Part of a small language model's weights.
Size: width 192, 8.21M parameters.
MLP neurons of a small language model. Each row is named by its layer, matrix (up: input weights) and neuron, and shows model dimensions 0-191. Each number is 500 + 40 x the weight over its row's rms, rounded and kept within 0 to 999. Numbers have three digits each.
After each neuron's rows, "fires in" lists the words (lower case) most often at its 100 highest values on Wikipedia text that the model never trained on.

L2.up371:462499533491501491453511529338538502534506494519498491441578533542422496502591474492490585503485448460518514477527495542446449524488525494501419520444460436459504545560468572531453496575448520494555532530464515513508484515548508524543525477530505506420497496512549526552566498493540468572504488508495391533477505528443461483547501381516504521465490581489420479527525501567451467525490476483521478543414480486545512575509503460502498536477486520457489543437498459524511493576531531480469476484534513455467479440509539488547447534532515425497508527514476510475509451465529433543
fires in: "other", "such", "more", "variety"

L3.up627:469544454547545556564547438462534512506484554475484506497532502536446435535473541524473443505483527518522523517526480512518473427464557455442471497442545508528473420480567478525510581479477539482502538604446454485447495502501565482468523513500439503468475528485460412536502439529522535472495546574534532446561493509471408527482544557450489480527430499505522524537539400507453505576547472478545497522394501481483555577428573551475551478495557458494514452511491519572547512502485447495503510537471554435495470513545452443513464515505443494547546523508500447480473504487511493549
fires in: "that", "athletic", "celtic", "power", "connecticut"

L2.up110:492496517534434465449513556442526513550437427481389533452473489504519476555520513483568473591527494512547431476536421476442573456422487545436508544524496531512490473493501471522553536506483483439486527486510547531503585511508435475536441532614504488486483489455500531489518524548483462519470474546473530530485526478504525462484543569459470540516495528557497582424495471457463540468453543464556446477521445460510503477532453483502566555505516510507479567456516546494501538543530447418473476450539475551441508564497487486444512468558463492522487503451496504550558418463554546490
fires in: "american", "english", "official", "united", "england", "london"

L6.up120:506544473555508420505483459496525513509550445549525460488520461525511520510485512522502438523581505459485506482496493491488520519533519530517537503480619512536497570449504514544491571518517469518500519523469490497479527474502506453486478444469519442537451459553517496464448568443460454521508466445620497528453571485476589461480475569519475554476487501482531458520514439591558495459510486562488502478488547495495505491476584561509555544585527493473477527518454459512401505506464444494485596493412488415568546536497482493504499432476590484481472441434460506532476437479478516442
fires in: "to", "by", "with", "as"

L6.up393:547520462545516469456447509448526478530485448577497452549550465468521532573583508543524434556545543467523516465492518462506462522483544432481458485454472499520510555526474502529484552532438466527551560502429493440440545462492562541510414485470390528483547484508538500482477502473487520482458541462494494535497492436499567460478531536475470546504519557504527537485476472585588449487467517533445547505463481519473513476548542541459533551529452474450493547602411574414493544523468518470517437461485498487487461521554488540442470467529521493548516433504462488517476499523502452589
fires in: "and", "to", "with", "or", "preceded"

L2.up871:496457540537466474513443460493463550516507452480546475464465563528597444550528510482525477557474493543482514485467486532488524453534480519463497490461530441488446439480462546559495485509556454523490417403527493543484496554493523506470524489520479501510502520445453509522581546532456550499562514434546427515497510442495502461555446520493532516465488569490564517523508545469534576404530450528497543461470508484622446497531512485472466534547592506588547524490476490478472510489466515490507488516494457481482485454530474509489457510463494466438594449445514530534422510424496595578
fires in: "would", "can", "may", "could", "born", "should"

L3.up92:555475548477444620480573501485505588519523465542519532488495547533513563541531526528540499561478532557547488491437482431495477400493542447516512584473495503429479531563465462560485549470541504525473461511542501510562443514504488557489444527455530479518539476548519450566519497449452468499470431379508467473549499536504448500424505524530482529515482512491600468508531518468521537470463440475470488435519493483482578502504509477534505462516501483480511493514460407469543450539507487506543528483479442541454487609488558517548479495468540495512406447447500511457475500509523492466
fires in: "it", "music", "festival", "published", "records", "production"

L2.up783:507488544525468553399522476467506494509475537493504473470516458480494438502476483435586479519488455484494464509520568562537518541473472472472468510426481526528472509498487518546513423555469589521491478452512454490511439483483479482477424461546472589521436493504557497573552433463515481518502498524502481477499493483543467477530371511546545497474450544550530515501576514561558552533465501518469498544503561449490507538546465443555497599491538521495539492514423472473535442447551478504523532539515441454536478478458546468484488486535597438514436467509483478493516540521598461585
fires in: "both", "between", "including", "such", "see", "include"

L2.up549:572481472465484506454429515490587497500495456561533546501475498558477519465492486487489479609449517562479528485533489622522465512457502465510483492392505484556505532476510532581454346527564455474518449518524522510526497494484449546499551521542523484486532488497456531502464483515488565457464572440494518512555483490473484454531489507511572439473546524484532416505473461540509506509446481508452511536511516451523470443508541493523490485410448483537463442467466509508494484498480445439546516536545512526459547471485550482526463553588564516507476535551538550484534568459456455549
fires in: "most", "it", "mostly", "block", "new"

L2.up391:528413473504490531491508498406463456543431469514521560535445575520515517529554460564551489547496488450557500480500519482526563549478460516486507457422433531444558496517489543490498464534466435495545530496446593529466459494503496502477547508483526477468479483441488498424535494592424488532496577570566445516514527496503567395460487473511561546558496538560478502523456489510492468439481517513544471512499490537457415487502524486485454469499485447513409575495492486476525531497471456548458525465491484560471528483505535474480506565518473534517579503502465445528515557418587499508
fires in: "also", "especially", "specifically"

L3.up196:506482564506524431459486406462520499544465473491470568609543550538499463483463489558507487550511490489519542518506533487490470503497520466513485444408448499485467435477488569450550524528510468477514522469472544534471518503458412487506540480444506535485484494552494515488534423529543530566479486510567430447474540456502482456517507524440556440549534505523471429551511470428496482466506506554531476547518497546522490474504518463525500521461423488462527608476471468492498528498564555530465534525482466495441497469426577576532463497578471456514496511425498474474575428589575492519
fires in: "well", "also", "head", "best", "along"

L2.up250:557470507489536583515463475512547531451505525448543551457472524491475486537536531497523534515461462601552557525492528455478505444508448583495530517517408564441533502513490464592567500520506514516476512450466538498550545477501457563526523416546458490487416530495528456514516489491420497533471495516484433460515569553449518482476456496533486538463534471457563447552450472515573395576517516421493501526536458540518437410529528391481463483492430510537524499509515520468450489439539560503490520482515540519524548524463491449540532502514519503455463540461493458486487479490471447505
fires in: "album", "tournament", "song", "festival", "competition", "squadron"

L3.up447:469482434577554508505518526549522479475477504573457538512508472516450518527508543547486483575497533512534514489511548432501492539483394486497507483504473570551495510430506504488452504585470496511472504484452446482463596464487511431530520507497396433484578534471497495421484548556542527491532456524490411560572507516511566516536521502479424536464487462527397491520529432485514447573552472461500456536503535513495472493483504470541549484520521507509537579580489511559427489459521426456529493460504435404571538463479443499480535506495465502497563512500498468469480483467506539489
fires in: "to", "by", "over", "under", "post", "at"

L2.up841:482537543485493536524476580475492481576461552523498474501401507546482485517510478483514511457414510510477495522493529480502499397466525446450484533419536527499508573497488566491552505484498519420535461495501510519423478475433538522532547504455493553517525515473453430488466578490488441541518544538545475589535498513477537484484499493527558548539518497588571556521522394506445545524508549509486473450525462542533463555455492528515518469469543520456467546428530468527536502473471511493496450560449522407550457440460481530506417491487513477575536509539461445528419534439501515540
fires in: "its", "has", "have", "these", "s", "itself"

L2.up717:529524568523496479562471479412513479467556495446447518538552519461508375473503547513481523527438479523515431537431597451507488542545478546385495433442598502527527467541509536489544438531460472553531473437532549581491462545446587530450496538493511479484451522455509453530482529487533455463509523565544493520510523534486500452546517513531570497475529510519459507546518489480557427499552510491510528500488514496515501499470538426470486530513529457504532498487530499507459477501586539508461485473511515590514471490493468495468543376484486423524495508451483509563446454513510537525
fires in: "after", "if", "staff", "although", "when", "before"

L2.up57:484504486467547462416515444450516538450463563488496546463522493490447488505520542574495456558504439544455502536479505583530461492423533494455462491513531523507415490598496518465446551533537470475488446563503574545458488519526573544581442449502474492443460431543532499505487516481451465519507446445579488494476493521581432518495468527477440517564470550469472514515420494510534433494518510502501492501504497620423470460453548504477547482467464501490473446453532524498568456579456546481527505512508501530498501545551514553478511448580511491530556454537521499484495494535511460556
fires in: "while", "when", "although", "marathi"

L3.up591:542466515513506468449506520535521543444435473476501507513534469516530520519516506496445492485483507479544433542521487492445558492497553481617476524544509532389469448568471494449524496483552476474536458507542590515481515484517591510517583392501497520506454494492591485593456510532510479503418455463553480525485452484557451544446472501510584479485498467501618457486572473499507555530508514477533510480515549512474399538532516553508459449492486551451464521523493426470573489510487506492470541497489481462475546546498512468546482461464511444487450481474492477435560506482441525432
fires in: "song", "film", "album", "single", "medal"

L3.up806:487485531525442452468562518479506481468484493419519473477545477512514506523504447500487483546489481525460451499480462483482571547548452515476469464458490453454464493553455470506555541485405493566521491426422529509522441462534466474466468406584490475520438605493503463555494474464520415494468495417476506562501467522550511480474534575553520546466472502531524444543484526556507527586544543507552554442553579508415491526475469451494503511507465474463454541484455509472526544493517462546457517517552483541424509531545589504542578450476452527537491579532480527506506528534497491481
fires in: "as", "he", "including"

L3.up313:505522539459529559482431491429502386485453501504527566451530522470513544398473442481466526497538494511487475503491500489513493526462488451476501552536470467462540475495501569484571522499488503503424556513515451482460505470506436508526506487585445526490539581480501513457534454482526476492573505545517524551484499456500502462473454549525560585530427524470501461440500479530518463503502519488486470480493510507521494425550495505599534593484497491506540497391518591422572496414461505459470486517524451558475459450461541539485513501535512462500577496516448535442580485522580493536
fires in: "two", "three", "four", "five"

L4.up70:502485471543477525512409537491475540417415557425499570542489500482504488475516542586470491502496496511504524504457562525523527485485427480461470528492493458494551487542497562485515549506504514570445458544505493572457503487562435540508523418525509471442495423475503543564438479501524488441466503454468501432440532463514451498525505494530505505532512439552444475480387516477540418468521602589520511444438530523484430501527527476521521459510515524412509528562479436530548505496488488487520500447483516490481472533599555468527492470514543532512509493496416528525465484532550546552
fires in: "is", "was", "amp"

L4.up242:568575516535474500494505525478591457466491529547440416535566455477465458457486458500496491504571506507501511534534522506556520415463496510530518449564529467521493458477530532454475545476502498493486479549402494470491469508594529578460473470541507471493529491542446522464470596432505459504565572517462529550489505511532481491529449529588548456513483524466489466518502453529547458429550480458498636487475424469529460476460505539530481563487490462491485550489412492543421531488508491458466501472489468490512542463535476491471571497516550462541584499543511443503503497499483541437
fires in: "of", "and", "with", "by"

L3.up867:549507506489548537499472461407404510539502512462563500494484455479554518510428578549594465520478559531518462506520508427502466496468475456478477499537482491467521525485473451590514497487470480537483469492561502510451475511457495542450530580512471569562578518556468444494507523490406521437496513460483484571501530487459447481446539570514508560508523533543471523564553538453458476534532515481466468544499495607479503550483491540490485472485501441527454495483574504437486440530520444473467508452481525508408463506541448511543513497473545556492547497468468388543470554530513446527
fires in: "it", "item", "was"

L2.up592:561502498504488539449443463502507564548450467481532504498538453523432493488506513557405561519525483538492516503497466534478487416482477500516537473530541500450481425573507563577424493474495431538446508542543531555418536586549505556483549475511464537454469614509495552566555509511508516487432498472534420551504428553511501447456518530473550466462487537492565450502523502485552506480504531517508478552479561435520413489491466502486468492541521479517538488535480437480493532449504561571467512482503416540484512528469515475511538425524565517487392506469492445508508519490474520535
fires in: "album", "career", "song", "games", "footballer", "songs"

L2.up111:554466568478469464492490492482498467446467437520458499472504484534582441493552507567523535556465516501512516543530553534468535523505505451439561512458516491481553524470499492451462487507469516461540517471498481492471402476448499538479538465517545528459516582451426513530573489450507420422513467571547401505516490545490493464533475533530540520458471440426522431522447525566532485574481490465555537458528512534531534557472512492453457440544546464485499516592474514567415505442442594497499537491542544598461515523534468495475460477509469502494511495451473519458485537439522535494
fires in: "to", "could", "would", "economic", "anti", "should"

L3.up84:445525486482502464456470429503543502533471496547378495524565523545565529498544500492516434556500454524546514589502505452439475493472511462483472502452541528426449552514503536503516443511494514528505479550518530566462435552486546546535525510506575490454493537467541479500474517508538481561484556451595430431501503510518436435588435495526533517555535465505535542496464500572503416538511484493535459530518516523465491523521455479492535557490464429503532489563479559474502497501427478487519448448445464545533476469526450486517489503417510435520492577528437470440572441504484464482
fires in: "after", "when", "led", "while", "due", "leading"

L2.up831:507582550544489502461442474452524505451488481531534488501532509463553501505477491494395462525555435539484525540458419539561515555517475473558506477486513426526396483526509534470581422522461527427527577534545537502500570501494522486521496512525438500476461554445534550462466468434526520478513508498563444504487433446452540455454539488518578516568493531524545482546466464462477530543459478537448588457422508536486521524469507473479469522457474526488492524446457606510474491487503465523561504538414485582484506537501534529559459481505442527441536497486459489543482532504544494512
fires in: "he"

L2.up793:520457532506456495517448490430577527514490522500460485497502535443436486505464541489490485532467429494478498510497502605534430518499501496484496510498521469459471504575438575498481457476559450510488468515559624439516506501458428523518552480558471483481470465586504451535501573496475521502475472525481543528542501473502449489501479557570543423617472529480481418499450479489486527492422545479534566497519464599501500512504495510512558499524547496508489479438440544489545519512549443529455536520522393512434485593521481488476521513482457461488557433522450523476462541539460521535
fires in: "first", "second", "third", "then", "bibliography", "secondary"

L2.up943:535521479505569507502512502475428529551514468397487500471501424468546503517501485544474510449465549493515511451522502446477490505493494496480505541526539495503472531405483436475529521542560515572466524588567507565446437474464459485534560548515489504471528477473475541461542499440501506430570520492484488462514445556535567559401479560485510484470538448541515515471482550483470544523503413424573451519475540501501531567514456526571552521498533486536454470505559428500461591490490500537522439491521556503486500511461528508464486526467549502394564424500502477532470495447514439444
fires in: "it", "them", "themselves"

L8.up183:502509468504549474547409496512466491524499397466483505453544451482475465463557501501485499505490505497552501538480481541441540495544469533486425568432469463505447512496453468520572482531456499460511443490512413425481497472531500472549425590500446550495474529461545471599599447519514528555501496482461484432518500518503475502439465526537475469486533598459493469504514526550493533539556523552454551509515508546535583514445489484435545584491491533405505524504526471476613486426525488512482479459493584483548534459495498471473497542543541502533497464496478504505476514463544466565
fires in: "other", "both", "whether", "of", "such"

L3.up326:498466470520567466503537515509492470520483469459509535508583477433492528469561425516509514493516584562572437533504576478500485530493432423470518493554446442478488527454523536522489526590499525551498489495449494499459498451542475556460515456427605530431561467461500554481502450494501527562500512453491463601478483439544479471516470565464567561504524473537518521495533482523535469535509496518485479572453499422486515456524484516544546546409444420468483502501578509435517539492494455492447501494509496551488452479420543539488464559509484468466530545539455437522527513529507508566
fires in: "two", "several", "well", "few", "three", "there"

L2.up834:486496483534531538512523529435458416485533475427549454500524528452509505443496489517564434538558534529479475555493507492521512480479507449442505445514537424524483542471512495519470469546566516467459476474552509574468495499513559474463477498559498557419481477437512488474466488487516505466501536456548430548475530457510536453608548463469597465468495478527498509533539426478518558575514501470473514469493469502529385486503465552519500501497491485504483568557494557487552509471504433542535447512495512538507459442451502557425448466519417529545522446540471510571591573482459558483
fires in: "had", "has", "after", "took", "have"

L2.up310:512448447462470544527527475486522412471510465429463515458442479533540550504534430501518454530528541498477480519519526463490496495469459490488528488522563550499517532570520460502463580510480504522459543461430546432563482522536459542490471461526456453583497576484486561496493438470532470545553539511448557414522490456552555488450478500481438522443468473421487425471533518444467509537550457441535534514545491521542458498595507495575514469543548489527498562513483513407499502504457477510503547536467574506453599467583495508526515565522501472498496505505494553504530469427489423517
fires in: "government", "division", "population", "party", "commission", "office"

L6.up888:508491497579543503474489539460524515509463484480501445506435468430501512558527463578544432565523517456490480465420526546435487539485446463475525521472492501440507638516519522474512519515512480601525552433462566507467485495484443497527507465569504544462483514521461472502515558524528512487413494509537523520474553520517507463472527604441441510521515433551510500461487506489523485503436452502555559504475449530522464495451495493545483514511530579451501480584443468505607613542493456507471459462479495548438532524476519476502475495470477444501547435501449515567458495534515538526
fires in: "as", "have"

L3.up317:501500552535479506471526484501549556534478538416516478513506489503562492552507517494497493534487484504447509517476543520467539528472521523404509527488518460508519503480498423480528551494506511527518541430562505481531511465464491476500496487474496534536492480548402457491492576495616437489484500452506499529461543473453604474564472539457541550517434519530523480577518497492468552516544501502500566467507512506545543484409416533490498482539527449493450603549517490491498559478484443444435462463460469403469343496499516469560527425493479453480526522469452476539529508542562468521
fires in: "with", "after", "result", "following", "pos"

L4.up401:506433424455521505486562448489527490482527477467496506526526462522525507487439454487542468583495517480584487510525572507453527563499484558467551522489492464466583511559548432559463522533566469465496495499488557478461463445537471468500515564545467501394488532484499494441513554504522513533513457542482499560527488429485537465587544496499439565544548523523545470448487506439471430532521445440591426455521527533460528500508494492525460522566463502410480467462488586493489465511525481517439594443568498473519534482457491536503527450478521474495484513467448498531524519482554563438
fires in: "as", "by", "for", "to"

L9.up796:461505520428563446469528458462482528458523510580525505551496498475458506416514513562544543479466540536500472506499460547503567457519468515421488447432503507507548490533574528526491498505502483480484497486573525488500554492567474503534504490537499515546485493581518488456552503444452534489487531486546516450436574599492476453547445514426525454464437537478416473530463553487465438536479498456476528527492449492501439501493534471465448492542513506601592426423481474507518483544429562516537516551566524538559503478555454548518481521464550518477526547513511486535447441422505542510
fires in: "to", "not", "t", "cannot", "did"

L6.up41:469463510423507420517456489477469529499445452477516423496494501583436499469542512484479482486524411420487448485529623475476503513499587490521552464524467519466532435446514499499424534521538583497462534522500533465426451476518477481429467528495538503558489474508520458572531515496549472495522614489478489482509513488488553536522486477458448494541500554586451505510540462495441563570509506447416521472497556491479520573502559497448569549543552546562488502493544505495473470491522486503474508473481512466479466522423510537513514601536547519512561471470405500474496503510505522486
fires in: "was", "then", "would"

L4.up176:553501515477584479504517613525535430472462608453452541483538493552539493491471573411507508526536453460526539554457568474452491471449521519476513480488508470547541512417493451479506482507465527426456565528461444505455469443509516531553424475507487477538478453538426459563518449514538461485508501451502474526448438541464508489524449521515454545487517443487470519549506517520496521557487515541500575567439407509515495555502564483446533567503570540483508467495487548512526464504439461485471465442462568499456544480486472425540449500505502534507484510540459491569467536538486487553
fires in: "of", "other", "all"

L3.up593:488432482496498472488446502522504511506436501494569535471536428522585444525512538546529522553491551487507484507487494526508487496491474532493543421499483448515488514513479450557438434514509487464531463471500442515475482486536438577438521521536516426471495503472481524460572461498453461502535532493520441492485499480508526388486439524456518537522540532490508486466466519560488492547539464488563541492457500476546435453432542495536438561491609534523504487420493562556527481461444455545454482449522448534484546471651475529499441495500588559505567526465470523467483485495574511542
fires in: "can", "would", "may", "will", "could", "to"

L3.up176:521496510553530529483550516561457522475490492568511529526486511494466575476500543535485500500506556645454483461573494453505487524497490525488520456556424509499555476583500471507513488538459483472476517535464470480475520433507453524445479510510511480471520406510484483415522546541504490529544512507508432479445485507543528440490471468583502509507567508552498518539444458453558476561503461508439473435475507552465497472455486440526480477453588562461515511539459521492480523576552452504567492492457546454444525556549450566558463485562474506505445530497473412444484452500566420508
fires in: "in", "went", "asset", "he", "played", "enough"

L2.up85:556448490479417527513514484456528526524494464480458480506523514470464517503429485514520584496523519537546478595516428472489488462470479512488425464511469509504455541489420504457482476476445521546583482488545531448502467439416438548529504542444465463486505541470503523481488454512460490586533503553447530496437532462521555475533404518497533484481505543524377491544584502499504534508424595480558461490525462472557506448501471529415578577440522466462534525545512510484506523501527516463482571539545509539484467523503471491461484504509549481471509482491476558527508461550598506559
fires in: "england", "london", "germany", "china", "scotland", "himself"

L4.up547:502473502519534503423427468547476484550477518442517531546560501462490519494503543586422457487451476569546515525507545521510473374517474460437425480501451475496478481513437550507511468484441531535501524503529555540483451501535551531539562474602606460542546481488519510459505487472506468545438476494485420527460466491465520489444434518506408533505464500491520464513515472560493496518542485538518497484511565472521513582487462521588512508469510455432434519501492556450565541432480490540543517472505523504540503484497499477534482474591439531510542539552431524468550423506468505518
fires in: "which", "series", "team", "that", "song"

L3.up239:490393512502506530404526495468486537535480509458478498543491479491525619526497473436501540467478466472507484566520524478449493535501549493482466431472463502404528452499503473516495514548493437458573477423470570596511553504518547482447540469486545490507459541560539506497544484551518519499532522521555504430519544439561439508518483444491474515486508523515525468516570445469474529552448556500521464550583537585467478505493428478595474536449489524521511529540454497438499511503547451556501513446510476433451523546483483528535530535459454483494543548563478506510535469411526443500
fires in: "also", "only", "still", "least"

L3.up295:510503476497534499511456518494475535514429530499472482551553441463514497531505482498491563486502473534546559529453490541470472499590522482466408435481530481399533496529424558439502544552477503491508447514550539552479532495383504508496489474484495477467510552448452495565550462487511542508532518470465513448500506478519529523470403513520539520572461579551462566483512493532512538569550481453490501481520469575451389528399500548529487489518449553436524526493496459467499447547435509439540514511528545587481466497465582474508511523465515443494569489543497481521445507520516492430
fires in: "later", "then", "after", "also"

L3.up244:529507510504489538513480451520497528508526526502553535494532524464551491564435442526496571520486494549566493508509476482494492526506442411508487466551455483507517516473446511610547487467447428481523526495481554511544462426485477517490505477462407437488555473473524507503571493518477367579529546566530518493514475501496493413424539494507517523505575553438525519511460469475480520567450588567526549467522530509505521401468433437545448526516478524499480557483535518472508496549554466435448459531456509487420480531498536575521440484507565478458485520499464506474450497538484464516
fires in: "he", "they"

L2.up163:488512488526482482546540528510577473479543520458480449481453492481527463464585559553523507473504505445485517537451500531426455559473515501465497530475527509431397530552462505491468507461522461500508495568552485557426527519445464435582506487519482483454483503529496440553507567529497525476532558493418545536480534523516545409527474480463487561567527520551519480602509540509474528461541537448501532493490463525513563462477437467449475427548526481472490537530427530491524395447407518548494488549465496516465428494536422520460475550481531468422522534506531477532536535489474548507
fires in: "following", "after", "last", "until", "before", "next"

L3.up880:558475456509524545457449537511509469509481523567490510511458476532457455499452565429465452472486487466492531478515578463546507527428522446465536486517471538446535596529498462555515502425507554478488515538534494472514499525449455475496483408493516478441511553480512566449466502524477489591523524493525532479443540436529448500540587522512598476613514478516492505519488500502530562483503567490438495439479446460510535490569506516444534467526555438449492503468460544531485452539480564479545513478480522482552471393553479535436484489483461474440447522482445485548514551535553562526
fires in: "has", "have", "had"

L3.up781:470447440519561506459489494513565477415509527498565460494534453467451413507496458511512494477483519397494514472460562546497492541525453539493506463448522472525606483499529489520477531571489520430493514528501523446491538492557500433476522528544445550476523491506489553455536510462434531471416536566503463465502536485493567531493509503445506468464573490532493516544368528479503486597531522528456467484424502473516500508541527546501520500449432548527470461566489555563461502510509427511480501514530554486506465486536512480484538487503607498444495474428443467488504578554538547548
fires in: "for", "was", "is", "court", "state", "to"

L2.up728:482510493520475469458541471551589503567567518441493520455526417542445407507491511493567506528523500542493508519566489428456533514491502483435527507534551538482496527486481539569495525473534564530510566529453485531534444497446445501456517530504528528553456501543466525496529537418572534489477486491471467470554496511444445557571541485523533520503445508515486474546496503534484464419460533565478524450538475389520496591501464454458506472475460473510561484453443475464526477448469479519423490585499469472448447530529595557559561472483481473494512520501506445497517528405518493536
fires in: "as"

L2.up285:549553460554541476442466472432509492489532519474508515529592536489542417498563539513532465500511468496586495481509532582522478467524391501496474483481562431471483465475475554507463445570553501472459452519494507472372507462546473499417518515505494560450504534471452478547484508447532447472450493535486464530489520522498545458556467491505502519464467518613462517604445505470499470528504491524545505545512505493531445485447523489443584494538514502526519486539513506463494480589446498482559511535492530509531490409548495494440479551431541491466530539469496554484479465592480455494
fires in: "during", "after", "while", "began", "started", "before"

L6.up47:534522481513523524493491481497519517501471482415513495526543441527484451507550496413518455439565485515487468527509479513402544473514534456540508425475554495464536418479499457487488509513496537494462510481435583527400447509616477465507478468560558545514484481517480477508557531489539536507528557444426492487571544442477463563552475532550518516469455486480466498578462448474496460433569497546462530487493498466502545524525512567479542564466486386541499504410506476519511555491495537514516430517486523494484481470463560482520484582552540495517573574504495501496480503549456550439
fires in: "as", "is", "was"

L2.up808:532501460455569496484436505457465412518525558514510529495500510488504481443517488508534506452506471459518476517575622490526461519528468494567487432505492468511534552487514532483498491525479524497449458504451515505467470476490438495519505447508545506434497479423496484478517545499489520494563575520515457466414452444563585530518506523490500544546545522532492554540443497472415519452498490447460502522477505559529461425532457579454594498516515477439478513498531509600552405486518501525545475465515539468608458467552454524469460445458464529457547518485469468441538533510557564533
fires in: "has", "had", "have", "began", "collaborative"

L10.up497:499503594464614474487486500440549518470491483544516499555460512472410484484531502504521560493508515443490568501491545532484520538487517502475580468417438471431453599540527471583469504492521468550479571566501464463535452451426516468431516490518468544526525473437538469482528449489461468495499507536552548504479490532474477452485488502431534468464525502458431552515431479484506516500478495582509574543491479514492463499517492485540431561586465496465495515506438516486586483525432487572539484468500464467562514554549547528459488487526540549442479459547501495411495477487543459499
fires in: "not", "t", "never", "no", "or"

L2.up877:481500466504511543473464468530479510478470456456524414604536477524432523477438478440476524470548489514485479583396599485544433601547526457582528515498505479496524576456499513463418484523552529442493493484548452533470512503445463488522465569444431442531524467472519507548521519440504558538517510532511491466475504480531555520422437464497511522509565478485484487495495529495435513532504452493474508562537474511527510553500461498596502436492507529503447482474490461443461494478504503543472464556536477539453569509549519499515496517536564462478445440546421590491465520471499538531
fires in: "later", "then", "she", "her", "never", "previously"

L3.up698:475480475420544433503520497556513494496487472488546505520508484496435532460530567521470489551501478502528475517493486528432403524550494464510523494490570396493512458483474560493562528455485449430498459478486555568527520483503531531525446480511497512488477572509567431485519533490500476438451497459462521512519527482529532456453477611508495555497556479544582516514478442564431636484499504517502508475510548419568473494496499510494479513441491481507493489495536538534538500426557418523440470455538538513477492552421492505572472431487465448588458532553536511493542533526463518535
fires in: "it", "series", "single", "episode", "you", "film"

L2.up105:517503499512593431422417441478462589449501511522458515449409510493484502473513554580514456475459411531532542558463502490539487536455488443538457488491448521509520474480490541452503486537548499485503518476495553540478442537523478502493492492549524517540426530461509572470538530497467507506502476466577472534504468456538454465460434508557490521484493508554485459557500501450499371605519495513578447478447501548482524526429434511536528550508519445471501524521527589517559469412565480459551484484515512482537473538451500580511525510526502496530537549534475498465483477516566484486
fires in: "who", "which", "that"

L3.up816:586530570519522499484468525454509516531428504481463521514421476504550545490505524493479515454446476469549538493456527490474471432544507455483490443460465496471562444452480544529470517544423540466573483481431492571489526421510527506483542439492528494535479455500502551551611463569486392612499496560557456485489503510551460539523463459486565494553542492522462482545490456522545452529490541458564612501508445559463478518507493432589475494501478518427538506438548534455540499493516511523423500506495514516494468482471578516478457498485493504526575475503528488515491501469468479460
fires in: "also", "well"

L3.up517:461457566540484495541564542485430558542465498533540535454515543480478492522510505513488459478484499486504445531472506535451502542507520400520431482424529493502472453440498530469487540474431505562539518489510454505477465544568474470479559475535579503551491473523558551546514481515467478462538493521477478529545442521461482486594501559511487517468504506534510475552549423499423532489576369420482475508437483483510504565423556569500507487539531577463445558489453473496544494498528459522517459489516563395470553494533547457490512543564532447447530538481445501467516484526468493464
fires in: "one", "each", "frequently", "variety", "part"

L6.up701:497519478542524504430484556489458501556494589545532504463472436521556547563529507529452454522488443502416471555457519526487503558528469437567483509561493453559528461461431535530519474508432420478481465505472475477514532482572531530487520484520563527532465518571503430505462503479484524527506544442521424480483514506499552445495466500531452455525443454446558443509480538537473522530458469530531504483459575467486462489486511545554482466507501517497524594499483401567434548455520518531533483529445492481500512572457463501473485536485540481539465505473557560414528500377563496474
fires in: "of", "to", "as", "later", "years"